{
  "num_hidden_layers": 9,
  "hidden_size": 384,
  "num_attention_heads": 6,
  "num_key_value_heads": 6,
  "head_dim": 96,
  "intermediate_size": 1024,
  "vocab_size": 14431,
  "hidden_act": "swiglu",
  "norm": "rmsnorm",
  "norm_place": "pre",
  "norm_eps": 1e-06,
  "positions": "rope",
  "rope_theta": 3560.0,
  "rope_fraction": 1.0,
  "qk_norm": false,
  "attn_scale": 0.102,
  "bias": "none",
  "tie_word_embeddings": false,
  "parallel_block": false,
  "init": "uniform",
  "init_std_qkv": 0.0251,
  "init_std_o": 0.0,
  "init_std_up": 0.0251,
  "init_std_down": 0.0,
  "optimizer": "adamw",
  "learning_rate": 0.00146,
  "beta1": 0.9,
  "beta2": 0.98,
  "weight_decay": 0.065,
  "lr_head": 0.00853,
  "max_grad_norm": 1.0,
  "warmup_steps": 233,
  "schedule": "wsd",
  "decay_fraction": 0.661,
  "decay_shape": "linear",
  "final_lr_fraction": 0.05,
  "batch_tokens": 131072,
  "max_seq_len": 512,
  "doc_mask": true,
  "train_tokens": 724700000,
  "max_steps": 5530,
  "dataset": "wikipedia_en"
}
MLP neurons of a small language model. Each row is named by its layer, matrix (gate and up: input weights) and neuron, and shows model dimensions 256-383. Each number is 128 + 32 x the weight over its row's rms, rounded and kept within 0 to 255. Numbers have three digits each. A neuron's up and down rows have the sign that makes its largest values positive.
A block is one neuron, or neurons of one layer that tend to fire together. Before each block is what it responds to, as a language model described it from the Wikipedia text at the highest values.

Clause-boundary commas
L6.gate190:103147069127199119102151132126133103106128196119138076070118105115138093133161185137151133126128195103151133158118105134188157156090169126163110131110081128082131131099108166089130093108123180094136143084139125181117156140163082089109098128142164153137070128162167084102132129073164128146150125167025129122191115129129166184167087092143172156127129060149132127148145094130163139122137
L6.up190:186168115082133148118159122109144160120123114156191131144064090108150083122183068138105168163103119162144112112174137147134070082117114123114081120150106152136128150136167152131097110139099119110061117150129126135170188151044221115139142099125120203114175144066070134212153142098126136146160127068108115119091146206094126166201063164099094172143137121101166133135127117109109133148143
L6.gate303:151098128155147138071151142115125127125157120092159147174114116136133129144119131144106090143160186147165164070125124089173134134077204068130114147145155127078082121111175113074145139123144129129132120114161108133127109115086071096087087180113112173130030154155116131160148021086138136165131161089154127142127155119117101110158135168053121163170103110148122160120146179132205093108173
L6.up303:093136135061119158143110189141103106097132204119107084159173175106155110113150122183149197114085138108052140149216161137116100077113059120135117078143104165111112108129114115169127119120081101100156136167084088176103128106113150128145106113127096118137152146051137125187118126139146113108110092106118166114073146107135158199191105106127145121088167118148125073151116120118100143114089
L6.gate390:077062126174065099050152164125173111128148122109123100117093131074102125146069231145138134129118136118059143159129083151118141165139133085177169161095128144109109125121155145140117122161133137118123170149101103115100109161147127145061127134106118190126081044083196132124197141115170089084151134144148144112177139144150128146169126152145150109102100068189117103116098143175102151098077
L6.up390:125128102107140126169167186138060110113133167092169064120097154127097130101097172112085091118091088183096127105121094133125092128142150179119129166152097099151163122168124157104153117094151248100131190135096136136129132182111166145136118086094112127225167136087127158128108126158136164086182147133175145094102160146170160081199101151108107094086124124115152138153115116150098118112100
L6.gate411:106150142093101130120230115071142107077138152147118081139089099150173143117101166149144087049128131092083132129106099111139137129163124222148123141129092162185133088084133147088139112137087147115148120123163164134114119114198188112196092148084077198104131157146108115071130121100135103138179124084141128112133097088118128182130117103135148107118148124115091156155123149118154170129128
L6.up411:076125105117131160135167183075119099155101137158080142152121147085076106131132140131109157128193168164107143119085152119100125125143160168054107121116116188108150117097131116116152182055102166119132105132136093149099148064150138111087104089101117102122169153153156107144107171174104137085113133133038101103177166125122128201111173057125151112093074112158152168129145116130135120106092
L6.gate609:124107093149148162118176122106121131113147149135162095176139070117150152131160155176107132067121150157117094124189111126144206122114135167168132100103128197092084137080101133093143177073150121084120137148099128177118140146162117131129061141120051186142141096138174137081123183102092079102187179105154163113073152129130189147160095128125127126120156152114143118202115109114103135162106
L6.up609:089123123071098151154092151085052106157170144102090145123170106075112158123181044086066135101096171138133085158175125066090159141096146117128093146142159201124138152129191159149124116123119080179164102171138109145148140091115165084111146147095090112140149131127136164074135184094168153097120200157059112130108108198064224135135127118135132112083165086132103116174150079088123097073169
L6.gate664:052142132129219115139183146139156133084124098068091099116145079145124137102154111157100152133137089103141149117120146097070138175097097097101120090094118171050179144118149132150125093151165173082148127147105128153159130138108147079181122168155133189097139158104127123059147171122145169089159155145114126163163129126163111152141157226079173135085131128141102087154115173163129120124144
L6.up664:125052118179149098083099152076102106127146175111104105134075081132119141123150144166146129114159184136136157147084180163141139154101110119141122142147126146085078147104203144101133073089153122107167081088130132106128132130181085155102111093087141129127143114127121083156157151127208099120111191140100219105196126114155139134114161116113112129138096169151107192121189084143130174113175
L6.gate682:054147051142111170084143151110124093077115155109112126110113105119158147138133141144146102117151175186008157170129183120131145124147125118165107090145137122126194091070160119098145145117137163087091134121116076144119036129176128137131144113089092173119111122078147134123122118160112129142105144166064141130114123103101146167159131137137214119174121126153154115098170129172129140093114
L6.up682:099157053112148118061108142102177117159125147134159110140093086128184059146106165137185110153086177127074184150095157100094151108114127106101132087152096128133143081178067111130139111119141136084177117116096120162113088096195128128154134157134128165077112169037207104121174138136133142119088138175116081119104101108104072122157131160151127181141082067146122127102192178149102162131091
L6.gate757:119134163130160086114146086138132107026099170100151153136104077141141151112102151146113119134104155149098142162112183128119155109162139118127054163157076123151112095103145121117116144169181176074127085111083136087166030138125105113134122079088108133155148095105196153122114127124115097124162167154142154119162122087068141133185124145148135138093035110132166175165154093109096159107113
L6.up757:128071080136103129116139184129167104164159148094118145097124074084086084123130118131091101117173114112108166147114058096174209116146086092156148180137108125125148060145085127118106140122171180112177151164125114108083127112151091159074143094150111121196172102139204077201173122088166108109143128169096168125216130126092088129142154083158128059078088123082127155109107148095111109088142

Decimal digits after point
L2.gate161:130050113154132122103113150170161148127114132155086101140141132178136094158142049082179187136186085112119212123140128123124093182152054163111126147101155055094169105129131113087089111119155159093068141173185125109135109173186126088092185110149167111160147106128128181134101169146137120129185152130165141117124176138121176123110125092185123169184152128125084147127122046117115150090136
L2.up161:085161101133149134108132130089075124084117124174165124049115105137153080133172107104079164147142194088127107163098125121129121149148141127091117144149118095111123140143140129101175110120123124062110135202159184133083056128152126094097121118116193089181149119120177113138128117139091125141112135138121133131145130122075076098171116094120138119109101112175177142106075162100201139130162
L2.gate249:167108113178120140118128135088172156099124136103125197115124088152148070101179092144165116108134111153180128094135079157171136118125107146155126131147133125093168131143108149063046118094093118073109158185128138157103123139130163148138241120102149127079112142141087084125091057113072141192134193215156146105133161141124101158052145164176154107125107100146135130121056146107141125192168
L2.up249:154153143126135134084133138123123127114066170107136130135134137163162119160107196151142086104110102090152123105110142193123148158151130161135186121142095139137162194109158141122151087071100113055129077137143150107155127134143154118177129086166092189140129146085100167165089102129098154199112111104074142053133131120157148097130103167171201077099099146146115153087105070060159110142166
L2.gate250:108098134135104088158152169118096162093111141082149131115149086157117059185120112128055175104173136164111095133103165140152138178198128093131113151142122122090112061065134133119117139177091117095162047069144135142115169119179142140173125128142100162180100122166138083164105147128093066135074066118133142073138173142090188147084133133155130120129113080154110133092126112054116111097128
L2.up250:166125147060120103149149096101086139079127067132137180112176134160151119159100182130172116069162110156134109180150130113217140104076184149105117129118118131122139151096163060068105082125097057042071131093128135128161085124178159126107118122146122079125144093141102141123165125134091109185116181128118101126151126116094175157147129109170116108157127120087123129110134069122173181165121
L2.gate304:124101152098104133114103143101079150067128127128178110137150140149128139127091176135142191134120102142119144167153129125241185163107196109155116121159115132126155131158151135131083048145120143034117108124153110141065127133171119121117108137180125150137128002142080175186106140190072117168141141129091137104113132101090133154172077146159120135167154153093124114090146128151118134080126
L2.up304:056115100127091068180128103130097158151140086103089129166120148151066148155080132137014102133128079131166172144087162137113107107151120145163133121172103152192173127127172187104128132122117116095082133122133201122110085123122095201123086116117180105112121154092052132138190161164130095142077068108044140043040165129217172140147121153115102130083127154183120097158125126125105177100139
L2.gate445:128156093125086124137145091125151131152111126144116131156102112145093194055130175102133163120181115137103166195137182129104151165111119091157173126117162104134121079096125113135137073107137188132150140123116145137100128151163174105107094150151115157193141178073102109125121167121164079130126124169097107164059163154164191152192071107183087154133146123134113103099119056121125123046187
L2.up445:113071113204135090122167066167114174088106117159131197089176082147091103186144081149175141088148156096164128129127116171107084137121081171112141100136123104126177072160127110172132103170130100117119156145171092134133135198133156154208099137113157110148108136128169147176156133103126142195181144087155138120145141148156094093148159086133132112057131106142137148074083188231139164134084
L2.gate450:139110098114115128104104104160147112078208094163144105066088101169121155159134170134099139116139126227126127114153102094136085103169180164130124195148074169084160144146094211057152079141074072140143112107123118093139197129144150075144117128189136128107126104133161062134173147125120097123172122071107137135095098109101135105117150088167131111185115114169127135095140083144101093090171
L2.up450:103131119175083116165129100094125166134139156146121122202099143072109124067155138117126156177137153102094154089080140158058089136186175132126110112125158094134136128114123122161138117111092130117059215082133044138164194105133126132158188110139114190166121155095162145141133106118122142167097081158129106109181080128129149072071071135171105158103100132086153119126128110094060115126131
L2.gate782:104092102111061119136164158175144146135128126173142100066151077187122126057174110169121124039143052079174203116110140103130176109133115151198151110160091143175137135137129149144135077139137112078145073067126164144090112107131161076143135102148119123110125108149151144141132108126129169134165121136106198099129181106111133164078133140153135143173128084161092196112110127152159174128122
L2.up782:090090125166083117130133103124077127174151128138133122013169161157173126166161135125157141135170109121191225116129133116143142106054130136161167127208133142115146104162122111113062077106071095092130054127115169099082153160161147115145142151121184092150138106110135148116110121196147114131133141124162211118060134109140108119120104140168109132103124101197112151135148145113077173148136
L2.gate821:103114129144109076140145130079123143134127118169139180119137140127109089215126176113168077121092115115141162190152115086172112132081099126085116108123127107136139066130116170114126133136118169052142123125125145134101129156137096101130125135080147124129122109142155162153153151070159167172155135122109141015160142125105177121150112130193121096137174145082065143110171071166237160164105
L2.up821:133159136148142119211116089101115149129152151157140158155147133146181117114129110076174082131168102149078107088126036160120098171118133116112131078102040100119148155149130151177140128117168069086138161136170095161122141157095154161121110169096102138172131086085118169086179068119168140137108112073122152173179141086186125050118140111125135175138124147127108162109115095129097160156120

Place and nationality names
L2.gate121:085183052134093130117169116133090152138098108072120118136140106149190115109131115178159090128148110133145063165135077185210132156154148144149130129149146113130089097086064117106126124078113161129123111087090108151131119157185093189122151136101155101135111103166147085099153141138186140135110097088167139153177161130144163083123211130114145131147132096145116115135143135123160168171124
L2.up121:168120112162123119144163110186072118125158164098132140161106088156153092103160092122143128065140085148162137109132118138114063131162098169138113102118123132144146128115165131128148187058124154109067082153124162110121167121180151135140180100131167139132100143140044103142126131129151131054137079118169134150081178160171116126078187158134137118146132116155129115150154104131129126115126
L2.gate213:184115145146115124079144182132119134149105156110134175101165158166096137129057138172152118158103149137151157101104127135156132145163148104129079097155105095104062130051126118095104158184163160085119114167156095113107079086169081098148119083129067097150097107119157141142146113146140105107159073156101075097159082085077107084135083091154217119158093132108141110095134117141115112105130
L2.up213:113160196152084150145140242107083068166103170153160120104172196127137184146093128134153137057104172097125152104102085119187154110159128118147090060135114084161086170107129069114104144171165124104145133170141168114075128097136150105177114080139101102162135112092143160144120152129129113112125109152107081173173115126110184071171072113171173153152143159100199091128123115130109127106139
L2.gate239:167121125145117085117107134147142137094115151079127133122154185084174153094102148088116131195147121140103111120118100133117104082155147143121106161146173082112138181128123079189194117131083103138129162134113065139080101135151107122075179156131114124113090139051073177090110078095114108089039209133135102166093102113070092100141064140075118187131057170135105168161125117138080113178171
L2.up239:120148147135113130159102156088160123143127127095178165095155156068186131097131206106173134140137091172089132165128110081109085122119120162152116146094138104090076182156109104113194094125085123089152175138017141084072101124093133101133150177085131120099127179099112171133145100152109072160114174146128110105159108139094129120099119124122101133105116111112126173179162123108116049148190
L2.gate242:126123081128127162079110186142096145095119154105154157113134192102169164158168123156137144081146116180111200099129119164145084123229116120149120107122109113108094103149170133092167147179150147089132113090113092142121128109151100148156111160112151146117126141154152134111178093082125124048119132133137096135146125119080102102181116137019191131171091088144084134180073141157093171148142
L2.up242:117116128133137090058128187212114129144204140107111091131148152104127102117181113096118124112134136200107209170098099152095086090220132091134142131124125106095105129174121129132178098163101160118112137107167138144126082126165107125188147157171168148123112111147104150122174145117194132098101161124194145151154106135073097095136089124092207112144075158217118157152175066143137165162142
L2.gate302:131209182058128097138128159154133151125126060079101157108105128110091128099138119059130155085123146124163158178127077142156201095176071114117130172150115142099109156101080221152160110168137154130143106071138140157179098129148162146119118153104160139074153169154171066145147152113123148133126116156072113052092165145064098096148139062192128148106138110135125143152143081153155147138133
L2.up302:178150119093107083143114145189137109115105108105117113076096161121123181063130126099187167056067117116097135184152166139191165153183110092072139131162180076095089143103126154109150101119115125114154123072081159157154090106116160153164053138151153118169117121074196063139149102098104106133145123142136143178153152134120142160174116106084166095145129087158143148133105117131089189117120
L2.gate385:093149148142163061076121162172108165098123125045166129094064145115155131085095160110158143129172130114077176185105151126130097105172141172132139137166098101114070097162147188122158177125116150125137132083131126160109076081155096164130149152159149155101114131120168125076153125106191090102100185132163092090049149106085104121172104099118186109164116117164092093194155153158093146145092
L2.up385:122149175139176088097089203200101155160155127059135117096043122101107146115114178107160137145163126134100189182109119131123115120207132134082127106143092113130058142159132143122143158127123156085113136109106128155094116078171124161162117133141159144115077102100183162080172103075168094124093151145177098121061140135071087099204107113093178107123127120193090111173146081131099134149133
L2.gate836:101143177174089092122133141169162135095145121081099136100072098118153189146121188140082202173149128123119131186112104134139106165093131107052094107105078141082108129132132135123197153118148120166073091131088087153100164152125158133110112151152178131104110126095128114116108156082148183168093154080145100057084147097106182100179137144104127144144136137152108145127153097082161164160125
L2.up836:122133112144156104126178124084080152173106127172168088137091185150144099156058087124108131093146124187169134171144194076191107100112113127147136118196176153137110126159141104083100131167108166163147084096094144167197159158138123157160092160100152233100077082079093142084121123078136105146160127140132082105113147116128164111157115050159161119132121146096086112095129175142170104138163
L2.gate870:056106108132146139148166124160149166179158102164106130131137082145139094112132109183101086107115087161131152152140105133128104141147127085101144191171096146158170151067142151116143146128162196107073169126105101152141113129163171146124058137169159129109127093085173113111172141147212088093114137090051073087157169093161148134132195091191143141172144157132117139104100061120190111168174
L2.up870:099157160201154098038146144134085120142160108156100128074093158100164172090143127111184134111119155117038119170117138129114111171151163158223111153121113126144140106111160149121142100068148206118077122089148158123131165153192201112071122110082169137120087126211035088108154142099142148150164159120163100124117133085121140071113129127113080157178150087116101130147108121113162133145123

Clause-ending commas
L5.gate117:106143111139110127105165185136154125099094135084170109119150105082153116081149146167143163159139143140107099160159180125160118095175123172196055170141106106124094132103167197103166181133159167130156169118135129185062091109095100122137130086133147136131093144165184087109082141057171147146146051147099165100112152120114144157140096157065173114177110081189112183135166115141176127107172
L5.up117:079152077154177165170117141066116137115116095147139090067161152103138173170143171102110166160147152142071093178128119111125128156166089203047147155074095097114129113125129104152087115134111177142142107140116178136125176131115162160118088131114162176124123098083118142129102100118063153129088117120073157118078164098012155116141130102100207112122098108097078129145132184101132095089094

Start of numeric values
L5.gate317:115114129138178125137159155173160147127080138088178089120131082148111142070108129152157162048092131139090092064165163146133120094172146104155138096138116134138171112102158181149117102147157110129082108111136122098131176144079134111110147127164134163139118094144142166136152051097117090099129090090140166165150184099095126061158089060123172130150114144099105154163108173076070071165152
L5.up317:120157133086143158137075116176174123115126149140146160140097138117113122130098118109141166152136130123127086134172178070193082109137118148092126147156111158119125076125114146113129144154147129166143152109105151131062118105140094144069103135149217141096152136151124129145103139091162119133150099146119099116133131128078168073137093074159174103129174182134121084153194117098156090159089

Decimal coordinate digits
L6.gate218:150140150084157130114132172111159147172090155124122137139135090111121133135169092134110065090085154126091149075153083150089161090126156160123065112171155142102109217123108130171153103125153126175083123054133147166133100098128156017094156125121126161104137133132136094126108142103129176074173069163119118235158112150090151113159128146079155181123155131140160111109145137182162084106145
L6.up218:128186177094185158109182143146112148150087182106144184103099165086127135121114163140174109084104171089175156110114123131116143127123130166072082092131165082127182089121109118131123076078085127117054099130157170137114087141110132027114114087143098108120075112117130144170111109161153134060172134127094153098069116116187172153167103118122136124134153149130158114106117185117157136135181
L6.gate314:108134145155143133118088110161162148147081114203129136079160082101153097121068103175129124174134075116097183126125155158173137109129147130163093123138158115110133168151152124063147105169093105112190125090084129134154134150118145107075097112120154118178200140086109129164153208158122134116154125139156150166103136114130110189138140107116165166111151188159081098126151195085158122104132
L6.up314:179090114138178106119116076121090136119142120127147173080149107118104145137094122038105148111127108055106175079134139156131133090067198095146131162115119183077162080129100144080162059138161143159090111118104138039139082106142169135121130151164082107063121133082128128133098152093110126109124119191147118224132097133125044157161142036096106120098097110144127178187138128130094144095167
L6.gate468:128108100133093119092150138090066137118113123092189159110046051129167054166140156167089108128159110124150187112089098138138135116095100128141120149117160144080077115105113150153119098100113094133162166128071057092142140099161106112085112115100121161113110099092151085138102085157103100166049173126145157140130109116097154152125149105178070166177120114155130144116038099144089150133084
L6.up468:133122181175192142155168088174093160124031149121162159102139103110149115097174109136114110086111085125101173100110162142125147134115126144136112166168180177113144118089107152200167121093101154100127146099119121160125125113091089130106101144134149169123107141138130160098099092170111100123130156124182104079142187113068181156065064106144156099108130097116113106111124187129133133093102
L6.gate565:115136134156087157108128078131201150153144156132096090101139123105152163115087144147120152148155102137100187172187131118159172130165130061096200112106212132089073089121125119140104150094125079085137154098128159130114078090135120119127094131191157145141140125117130111179101085074167122111123144108177154128085095167126101136131088077125088150136128177164140137189142131103166159117160
L6.up565:106103124153117146125152107103112129091086182083110141119115121134097159160175116138105122139134110160149122134176138179185129161094084090097106114076163145090129169094210121142095141089144120136150147145168143120146161127139178077199115098151101161100150087095082110180174141124079130079126181112115157143093165143183185106118111053125158135107127144151041084158116134120125115113155
L6.gate586:184100182136122149131104119165206153107131157134107121072121127126176116167115070066062066151119112102156153153110101156152159215080108153177115125084158155113100110179137152159133150050148162116123107133126167113151139096119210061111112130184136126135139127087086131173116041083155088122159136130114146137120101155097098146155122198148160115091074139152169123139163131183176124114104
L6.up586:113141137136130102149085181138111106131111129120188152126084100155080040137098089148155147139105159090153090096073158099125162076117133148064140105114104072092113148164163115087123097102112125134000186129114123101140184131152100134098192139166128132132096127126110164111162118100151136163136165120125113160129159113145132090111090140097123120106114117097117085059140162098164088169142
L6.gate936:178125132137115154046106102154136197134189125126178121140118102134143135067167132116066098182142170148176179115166133142136123153180159141153132173185140113103124119149118204129106101153148104099125123110145121106117186080227161113059043156203125105149141075127145128114150036133079093095066150139166119117149083087084056204167107120079120140105111117127153207147080120161149151119124
L6.up936:079158098143180135145143115058160113163078133127183126098173195104137142146158121125182208157164130094151126120151038152115149100115166119160153125099144142110107122089139077153128117127138153121124110064128150167184165171159101160163096146106146100132116194096091186136172141092172157156135147073121111141079126126168181145183175122123144182133136095131135052059155167127137131158109
L6.gate944:088148106129111134107132083209154179146063131124176177143095074129057103118180131071153132117095130080111102144071074126141109138119119117121056129143127109106132113128163173145182124129115121119144151128081106069131109106084122066103126099101136131113103165102108108176177101112110099126083127131126095167131141104119057115129087125084099205090028134157044162126084163115125140123098
L6.up944:113112081123114119123097119157131154117097105138145162182115108087076141156105147109077169193116134085094131112114151182130116126100127097105077134178145130103153115165109153097150139103141141148167198132130143090135143150132181085071067124115112102128120097077163094103192093144139122112072186163064094129155090097111111138106128187086115177093076153160065135108099163087087094169132
L6.gate1022:106185130156120116174194072177121161137118122161130124115064125112082169111100111163171121141132124144087141138125154093108138110142097107168113144117200172139111113163109196152119136127072149100175149149138174129114115062080114073057155118110159169147106143138200111150162090062152203171125184127122132160122153154142129114112082119123083179113105128140114140120145179107179124109105
L6.up1022:161149141129136186105127134172157103105108134089137112152101149110105108112128097099173160143148088123218175138164066170212149151181127083173163109190129121126152173149156135163080115161107048122135113142121125145123131119149110078161102129178095147110142093134082165165143104140134121150152129088166186112136134168137131150170110140150161156116154181092198161114046119160106133131121

Name and date completions
L5.gate933:097106158115126132088105155085153179083115125120117138085165134071096174182090140143158140122092114138112156136140131120109168130146188109186119167111064154116066129123167172105164129129079149098141125196156068140185120119168141181111088118116181128121131068165148084105113120173088186053080059067180087116132142142129115105190089067087141201124109157148113093140113135127119134140180
L5.up933:151116145144147122065104103088134165090104109156125062134131115142183160154132093198162178195153138116133108180163138126144100101187166172156143118163168118091091100090174170125116126132139137146108118135074139177187161067138153122132117111143121237159141120113120173138126078096114145108128131152128129165117162155137094175163105110042145172148142147165121098127098141151108146124150

Place name completions
L6.gate51:046182124122132143110189163116152139112074118128119147134109143145132141222129168173137087126098169085044155160096115114130191117153159136188133117117093122119069162111140138135094112137126161177108087168188105144137090101155142127170148155126136188129100131155126062054125107055161126091179102138115118111130132119151173157183108096093090157181143094188156077130107160178113097142147
L6.up51:137095139099066150107145164088145078185127188121120106151126114177144121164134140120158164112106176076062151131124133146164147065158126146172114112159087083131124201119075108142130160090148184134153148147118112130091123130157099142157100176118103150121099174140114122126114102139147091180083067140161118161085099045137142105154063090112110126154115083138160081113163163132093191173158
L6.gate64:114169140151139176117162164156153116122092139112106162131088109105138097159173146179122134072135144102108169160115098094166135139187132163118107107135126155138116109132076144117117143138146098127118131148148139106178117125142122099117083145173149233131126084153162082104153096152101149126110098120041064133135150126147132160128079110092148130129086114144094161191158196110142132162135
L6.up64:095078131141096148092097112091114111057177102144103104079133128109116148148092131165152143123108159139136140145121135100057122168114126135174077177156129115092127123048127158148104122138119112071078087121139133099134125177159095118155101132171158140088152155095105119213152102074101114156121098120157111142122141176069121177141177169179102117111071125186111197109177124138100110074129
L6.gate364:088112109110143125201139118142153144135078157139146118107117107174132143153077128158123110133102106091171124152098098090147192124181103104149109121084135144074155166093158134128103108150127150133142095173130096099117120092101139137099129115078113156125111115114177122107080126108155113086163040120106118129116184099136087128138143095127096071115091095142131118132080133150175127190125
L6.up364:120128084145081126093162162076158118196161103125110110164140121153126101120108100130107120070123144035124142059069145158171182073158093129101162109108122110119113137100118089125116108172144144120144151129093103052114165177137135175157136174148162168112143127142134137097084112142156036082124113119123126164102139107148080110168124118119194162123151160170090179094168116150091146180171
L6.gate450:091122144150077129089108101141140155094154130095101147094107072101088134188119154145168147113157170102121140183096133081129127181173139144119141149099110103094066121150172119101145201104122174113106146111135128169205140101153151159130135140092155096120133128158134065110152106091117116114157155129073148141086126116123140131179092126086149184115125067154116094145173108146158111078117
L6.up450:142128143102048194055140110113136078117142151129152128110147056086096128144125138116134145095149124116115101156112088117152111123181098136091165043082108081136093128108133028081135183082146160120142108070131142152188123068127083184181102180089137073153163123110149112092100099149126089120141124124094145125134136119122191169145076131143106163123161084124113106138152099125084119178157
L6.gate607:102089142102147109115175146166151158123125114040099127094105131105107161112118149136133161167111144124087181179128100078154110153164102106159082091109122143123132088109115132170080166163141156077126108069159068139176113137161143173130161180159119117120120156121132083145127146127194120132054095148144059198102128130124102108180147152096105151111115130201108169152115102155131140079140
L6.up607:162198140139130107079103186125172084182179180116131145056098113150156130171119122120140177074101179162090149154140076129097162113107118112176152160088096115150089151099158116154140144157151142148066207170155155097130137130146117098115152149128105060140138105219083113141128098114192094154106155105141088157136153134113115120144119143114149145151154109175165115101130120117130108122121
L6.gate825:147124145091085089115086098120156152155125173113118093085177121140138115053071168124149153173154153126058169151159089137083122128160168075068115138136106129137131128150207153125129119156126112108149154100108093082149126103166105149090164089099085104135094119103183115131187110120132059122096144087100145103113107088136143139194073110159086216210131182137143128169119072138106108159125
L6.up825:128105128155093131116121144165072154128172178103079113120185137081114103079106140168090144146174123091167161186181065110102086171154156079126174175140199118128119112152152142204154167072068118178180076141155105090066096159135146128111143137082196105050092149111130160177182113096155148180147172109154155143161137133093097121116115100148139160125152149153087059144107149117130075127143
L6.gate931:137117115146169188123170124146127116123109113146109184123105107096131072119111181123101087121123134109148141164158128104021183128102177151154088132072092124093150109083158127110107152175130226147048096060156111152135106120181142128094119164120102095156078144130210149131124162110103161074158089141129148140025085146121162142153139094134107115122111083145149127155068155109188091104175
L6.up931:102073157144069138102135190146169117136120172193115151071164138106125135097155098119139121125166144103082128111170095114112083175146173170115062110202103116101185181136120099058137110123138114147082134134166129107090150186132147101083126078156132115047130113103110156155067126121179170088179062110080102089102165132081141156173098125124160197156174100146116115120196093126194114169122
L6.gate988:086158088091090115083097098163140148105134131169162154069189156086090137112096138157059122155135108127073149169091128145127104071159126114144119132051061138190087072146142127206129130147097132140136106131117125161180138103168123157073117154085132116128181080121125106120133105130136100090120142102147119126135106158086095175181117106117145151149153075123134172118171195128172124191091
L6.up988:115136140159113146133112144053101117088098100131173149109139130067079162125089116085127159118110133133150134112114131117118135146144109103100125109139159137094133103092159128115140101139087123157122088120114198125116151126079129110148131136169132130155169146162118081157115066151073129169122119098100144134117157106083128123147107152125179204102064099129130146093159175150111132156145